config.yaml
hidden_size: 256
norm_eps: 1e-05
qk_norm: true
tie_word_embeddings: false
init_std_qkv: 0.0346
init_std_down: 0.00815
beta2: 0.95
weight_decay: 0.077
lr_head: 0.00639
final_lr_fraction: 0.0
max_seq_len: 256
doc_mask: false
MLP neurons of a small language model. Each row is named by its layer, matrix (gate and up: input weights) and neuron, and shows model dimensions 32-223. Each number is 500 + 50 x the weight over its row's rms, rounded and kept within 0 to 999. Numbers have three digits each. A neuron's up and down rows have the sign that makes its largest values positive.
Before each neuron's rows, "fires on" lists the tokens most often at its 100 highest values on Wikipedia text that the model never trained on.

fires on: "; ", "| ", "- "
L3.gate466:449479520497521576530477457486559464464438527465443453470468437392501542477491481418491458492461418582580451490515509549496477480482561450432507523487561412477534452477497547461490475459401548512502494449533517509502503426424541592556611591453514470414504410446454527530536526525531549439473447549498473517474461535526470531510532507442515603529477485544561420450540514540488482519518512531578526456443466548449498463428433557473450519499510490474568493588454362525535529514473531547540389609545450424516418478493560493410403466578542493457428574424435536428428591427504504525
L3.up466:516533452455496593546567489490580487438433482488500536411445472504495487522502441522508494570500480553507447443432469447472499512552416395486559513556583534484502488484593561573497485527497467548565597516532472416529520509519485573492461582527491498404471530525477533548509470551537540473506542414476550444556488529413458483447485473554456618485405486526512494505483376563625565503649478500506509434440495531408606478492382491490489545498564541475673394466560454468565526442502515494477504463572503541527521421557400455482492521488529501543498456461464465417478507461466501468

fires on: "as ", "l", "al ", "f ", "to "
L2.gate196:483496471512522555551496476503553473502507538473496545557446445529481414477385544571593510437552457492477507511474449520537455411543469512528390518493509494489563544512450546417427428519481520448457543459479500484468514585515526519530509506499594389544512469594445481501417425491467526403455439451514516548663460557475485464398471583421392551420536574485554401481564513392475505575551603575410475448492563447538580511468487576483432506496508404526507500474461479540506520536528500507513574468461455482482498503467521547458391446473478492577501490483458516400452496542473379422
L2.up196:438503414475482545545443417460621445519453549491499481513523439439421479525403571593569526431500492502481504422531516477489510516453399484493431432538571594448583538431526488484540439529496513484468495490422455512375570533445575565519506449550544451485514556518440530577451531507498540491397472581497461531493457523502497601452437586488414559465604446539534535484558520445498486522498640494514478466517545475568494468473522492517540488531488373615445491476538504532508494561497448453589559501521512495578520518443437445501432493439443531472537495431531496517528526490440421471

fires on: "ter ", "d ", "the ", "ar ", "after ", ", "
L2.gate443:520461459564457555597553556515488571521547595462565418479425490485447489472494507473513540429544488477554416476431444454502539588438450464538518525493476464569487502467496569469401474541502458442416480434487531394617375478551428548505486514541485495493448470491533473500503449535551533521573556622567553454464521517497505473583458438570437497499510551479454586412495541559466362550444536427462524511475446496484466520436492578506510496492508431415532417428466484512533506515372494506468448412572534551487597532567447459498422476503468524550407423490524576480524532489515528572
L2.up443:434484519501480517497467492411452555517528523439507485550463466562476551496490539490565497588475528562409497488488496496506539548472407597519479531510448491508531545409424525478469443568459474542505581463575513385420494524511554564477532496467471518537556592535506579559521525550466479423497577593534482473568407543516452558498485551530548554463498497518485543466529424482552450521497480536480586551589475538455409474569445479610518315459501487522513440496585604510508405522539470442431443436437424467463449524531486426527481578549579443453573573398404527542402476559477439498

fires on: "e ", "t ", "ve ", "to ", "ate ", "al "
L3.gate361:459507494517444535559540476503404448422565458561486564493475538584489483417401454467556596461543499507476498413458360416485438484488459532546493557509445489531405540431437531500466560527411672503503448547538509562532540551478526473497552484459563443449527501565548511516480510587484469452472435405533413566582493481476423463511533474525470496533508532515481545462585565514526467533550533512445499429510541517529556629459526557519542492513529548520474549483481545499533494409495525487432496508533590461535481530465462432473558498435450513603589493539501568512396448544545537551
L3.up361:454458397412412574544441428536382450492526639388479467574486456445496461500450480421520572498492562434482549474501471439499438506475485582515386500397521416534492477486465574532467561660467472517435439501514445564478530542524539461544538448501573512438483504468506525525485505537431446444506493452542478506566523422486469419546531501444439556478463523513486533579522578551500522552550461532490522396504473404457566553467557587501572479479471483480455552532521542478514444576544461458566518496547532491448529518432518534452521551406492569521498560522584602479489465516512540466

fires on: "- ", " ", "ation "
L3.gate349:496558558527543558440526529476466456526494585478547442475388528522451550506500465455472425467528542544537504560489436498463536551502524540516414449493500489483398457501544523431492520603490476559541467380507588488497580529509483427559391457516528529461538510526477548557565597564476562423499564519462574483546471583464453488505641579561508485521459508542487544559441484602562464513529508470476558469535542395530565545464598497522444509550595466502480488537540519551582314456471525531487504494523579489548469493489476517420498605514475467514507439494629544498481499480494407635
L3.up349:477505517558463483502468587542526467501526519378531480443342515561513489520494450542387442463519496554495471501510502546546493547454554540476465472549484466540568538591496376468462558507467494484505447525522604493495439506513497532543518531474544447487607463447565423476442460535511497485455463580541466502505471496504412485454564551525515412501523513578593553449559495463472430478357455464481461528488466556607536450444652512471459461474551551435460543484474445540527572498493530480519454392480434500458437589372571461559394460561506497548483455481459480526510533468504408484

fires on: "and ", "fin", "oc", "own ", "di"
L3.gate485:522457444578505514436519506550603483503467451472540523560428538522481537475519470566506561456522507458473493490492391516497436520478544507586445501547527529627502437513457498482562569539539524542517494551551492517458453572507439555393505468511494497511434507459465469493494509475545419481471445424452462535581522519506544517491523611500566491511475501433510457585466626508508520460470527566483416474574561420551550592490510574612434519542586461484531416471515485503512453443422473500466588513469545453535466510442474483546565522481502545517466516552500533525523477595486563442
L3.up485:530508388509512456461508512465621453479440486521465547527496478566508464419459478482507528497486522549529511533401496509413455483495550529486511569486468576569587419507515478531509487528542444392509479616503543438419457475387491519414512544592493497573451556478532463508584554462602502498493585515415466484606548478572566450514608488484551512635436572575558542645484450448518492444462469522502361469495528564495524546517437475575561472561571472482456427515586495469548433556498511491462513459531441484615461504455517550511578535500523454473508510539541475576497450508481544572

fires on: "his ", "al ", "ly ", "y ", "tion ", "0 "
L2.gate307:664474497474515477495604535546444468514518525521478499600410496526451451423438500462522460404579478410527466564504469468503527551431443567521596516480442467538552492443493592367475457535472527469521426431590539500493477482494496515471473458409529496547438315474568510435485586576498530506533533443523517513553469453454580467504538542478502548531471657499489479474569604543444483481604448560512532431487487446537528507494483499469425437461506534418488448513373485541527508493557520498460474490544560527514593595528462593479528408487495462496533463515534577467463458464496566530
L2.up307:491453460469475512458562539504494527517479549575469485494464491458501534471506563511571534536521408560572578595501520416376497525459500446517523436543496463486617512457543532517499486515463485568468479408477452448501498490438486461527595443448388426552419501407506454442486450428474541536547638550500440520403524612498455521624419481429439501514513598442543469449539468540452537467514365477469484502498507519487478517482453531454434493552424426578412480586446606508466462474481502474428529455514481490502590522585494458478500460566453500554544531490490559417577484514528539587

fires on: ". ", "that ", "| ", "ed ", "\" ", "ar"
L3.gate475:493433420563443578408501533559516452463496488505551518477432474505493535491484491541495566493463441573575471581504529519523427488513503586544525602502484440569590563569501485525533554526498545523477516484526573479488509500429559544473551470473564488499546503464544495513533555388617452468521529530494533518578465530492449386460503489447500641540512516552594398523574505515518561490495626562508444494504505527506545573539541455530528410492628500504526491517584442499488475473599494496512439568471467428459463447458473500485473451527488552515529622463485448432473480449516476467
L3.up475:515563485613419546466494410499448491487548547433486523571443534502569496509483435473525540548409416541505496514541497484495497472366491518474464465515527507637514539538636501515518403551493493466447499373537581432513487500440521514464461545494474436509469480585551470518547626556616445452580526464467541449533496495558456463492534513504655512584548500521563491524467510507441523545564490422431514452505416487519496485472440485475445471517534470549619516483537484471541416462557571531443443591487495571486538396495451480511411429517484379441507514558475524471467522560450404457

fires on: ", ", "and ", "the ", "is ", "had "
L3.gate94:513546523537478444428544564507524547421480476478560502642555518445428520526427494525496495455426523506509430540395401461533441529477512382505433514542477502439512450428465560444515479450581540490419431456507497484529492560525379454510445474500480481468529509546507424544464543474432462492478518529468532535461536567494546499445503530589440444523548555495499421523540481449498411499515533448502627627540463516516537471518525495439509425565548511493480403447500464514490500470460548536434523506468468592432517401476480557459528576556412524515571500533453573530435496400537495546
L3.up94:459471448546528485443501549436462541535457439548536449441503524474483547563427471545528571400460528480415522488455414544562508580464461382581480569521489462504480459534554452479585458524531537458493535487548541569516584465425480512496483433496440492494571579525504521596484507466444469507586519539502468503571579600503496481455501484538498428381595489532521448546508477476530410434541548521496584618468468559528490496478518418520483596467422470519499520501559435555512550572455528473435417606521558520542433452451453467523516489444421536478522449482513465582497502507495443524

fires on: "outh ", ", ", "°", "/", "sp"
L2.gate109:432523492555522475517445498552617504348529449474504413470544575444556426516478468499463477485565604556502402579435464413513481498427486409563531533462400556514513550408441494416525461581450492495432463505494408425553424609411455497555484508463503451566487475521461467506546503449469488443479519522436562512622500617531465461468527496580537477511424560485457576485508539496434455549527475468401496490484471549541536466389545513503498482466522529556504526584519461544494486488505477535399556423579518481555520526439501496414525472515470506541545467505418516449489527509502512535
L2.up109:435579507532514501506479529487560517457484546455515516440457491413534377490446566541500450426573546453490480494508494392520514507412528485470609546458499504485478513480441540473500474582466510497460475520462418430451483627417467614593452431463530468497502579473480516538538523500530560448510528426517485526537527597568505413479551479550480464452413455564533510516484522456472530443522510449488491558545496542536479447400495394364537420512549500626506527520539524552508488519444560485450487386593501493482447552411465539466540487552458509564552465501477499491504547401445443486

fires on: "and ", "al ", "y ", ", ", "tion ", "s "
L2.gate320:493510476506543499555613617528535543512502472598549492536448443526562436391430481468543529379586496490495456536423513429486503625515562436421527399530487491577506528506447538446451485542539583529533518583507469503577479515519483456552500527527497486514409464514446492482547415532492641441489523428412513483635552548499497528534500539512473553493429539436446407577392558523445524506510511487508453477516510412524518583521499595464457478530516528452431466549476500532530488434557550473580580497542504466501527518594442545427529420471508465533432382504572437466450599493574569491
L2.up320:519610420437517466529521462493518516532449489538488510543411447477540424502450534434498483433496500494472537532485553504532471557448475568492527468520506532550558570517414476490485429577528571543549435557494464583428528506458441527558586527600451454496439536523502559574564528466444577539557625375411538471525450431511480505476596461563427615487339516435414549500417531512447563502509436474488466469613546496529541470445464549519527490398490499503604570583530559521552497470538566539543514439523482443484541554548486570442559499529555410454488473501490448520355457415555538474

fires on: "in", "b", "sh", " ", "ow", "1 "
L3.gate245:549464429616510525538571586540519542372611509451424526480427509499453541376533409453477431467499449564567463448508472433509540565447519506507458486566455551497540542504516450403517533506488527485422521479505514448482511502458542435589486468435505502496488459450509453474504510558517570365412498519604517471581539530494649541464526417563598517576592537485553536478513478536470486465429541549468428401519472503476523593494480520459474430435438576544439398485479453455461460533476617550452492490494505553501529497503547497493436480498475453481485472549510445495437532458527492550
L3.up245:528531514643531567546482461487425486405483384422441448472415518467481459438522443542478475478525408547436500466503465402496534463465490597443456476439531570509524530537581538521521521532431587420530553434505526550395491458462504497529464447613516466469485567475475516515455511528506533404503455476515476523511512474526495496472507433510456449555521475528530573453532625510570550490471515596428405405510500490500515464531450516500438497511515564534416541408478479543493517512450523472379394519443487491565497521489534451504501457484554447643530476543520447479467525463468387446

fires on: "Al", "L", "al", "E"
L2.gate385:557461500432537564474461508545404463427537468422465523473580556548395519480509399521496514410444469497566564561474491557528565480324476536567467568593545556561502597639538433509478550510476586504424552435459440497561487545432485509594493553531554471490544447489493466477530527509449533386541576520551469437512476517505469505525524532434493459439566496496388471527416461596565486495461452512428471511530515475527554637505513559568588515464541517476485505512491473514455459527560556601439463474539485459516411469510505486520466546443453513525533475542480469548378480544556560503
L2.up385:490437515434506521496413565546400492494522477349479466546518570517450439512541454510477487506433476513514517486528469523539603469396491527531455543537569573513475556466572494598557531477444540516443606431519427494537572527382552498572461467512615527410527549473487514498572547481535598460390555527570436510505581556566510442473517483483532428425573483551471502532432576535541510466543450548413487481448467492503486571495502439590596528514582469495549571486527514437447475451570454550505498411556439475462509484468538550565527579471444494514572506565489451497433477518525546557

fires on: "| ", "("
L3.gate438:511562494578496588546497465472457510502514459577494533515549514521482633496567545500561570518459454529460483477486479543472423506439473368466444452597484469450515428471540441480510484564554473548453540561506455431521503520557453527473584561517447528507524460510518555503489483524475473508469470545487430429477505606494514545486483587407583487492524439483465460385488407473448445420533542442464467542524634568535463473535458480539450576510502532467550406508441361482513610468543399534464539522532487525545434447425435454499468479477521557465428503563451443532497503479535432560
L3.up438:581359537557502451494474459466571524450553526535469538408524549463510449585482497508515521569462368480540450496548581491539343504394491505439539488587410533420492457512486513524544486513458484586520555563508488510507466537467483596487455509429498539540505530612493482525446502511514454521591563545436506503534508468464436616437424475517561569449463424482539526456433541503543565547583469464505379521484546528474545442439477507508471431488496507460537481565381393480468528558534517463571504582477553482486414509523533389497485486477475422536498561498421556500481462508503473423

fires on: ", "
L2.gate473:520504568461480416501524521482508414496485533539485586527546533587437492473494528519507476504468549505419415596456484552486468559410561536462445470468355437540483467438474583505502533491405492464401452446498542554558422547483500521586474492508419507530577479461497519525533507563474475480511592589497531566540447479561558452486517527493486489448543466563567510396533476371440431479501557404505476588469501549526451445509525525393490457567529479477452486468521467460615480570531506478515518461570516521547534556454480491507539507544462394542433550520422545602433525534489511539
L2.up473:458474426515524521516500548482548519529474512488538503512499503491538487456395514524482453515541516499516510429522466487511577447591376526522625542492522482602475439486494522584498439527508505531518457524542513530437519454472452555476461455554490480510473551462464588606511496474514440508528532498587476510521510583530490475549537523459431506515437453410557441576482551555511542469562393534466424487502458462572521543555460511544494373514587359569507457531541667540466452536449407505472469476456607483502457469497499486555458516457512488529548494527494565496527551516377509482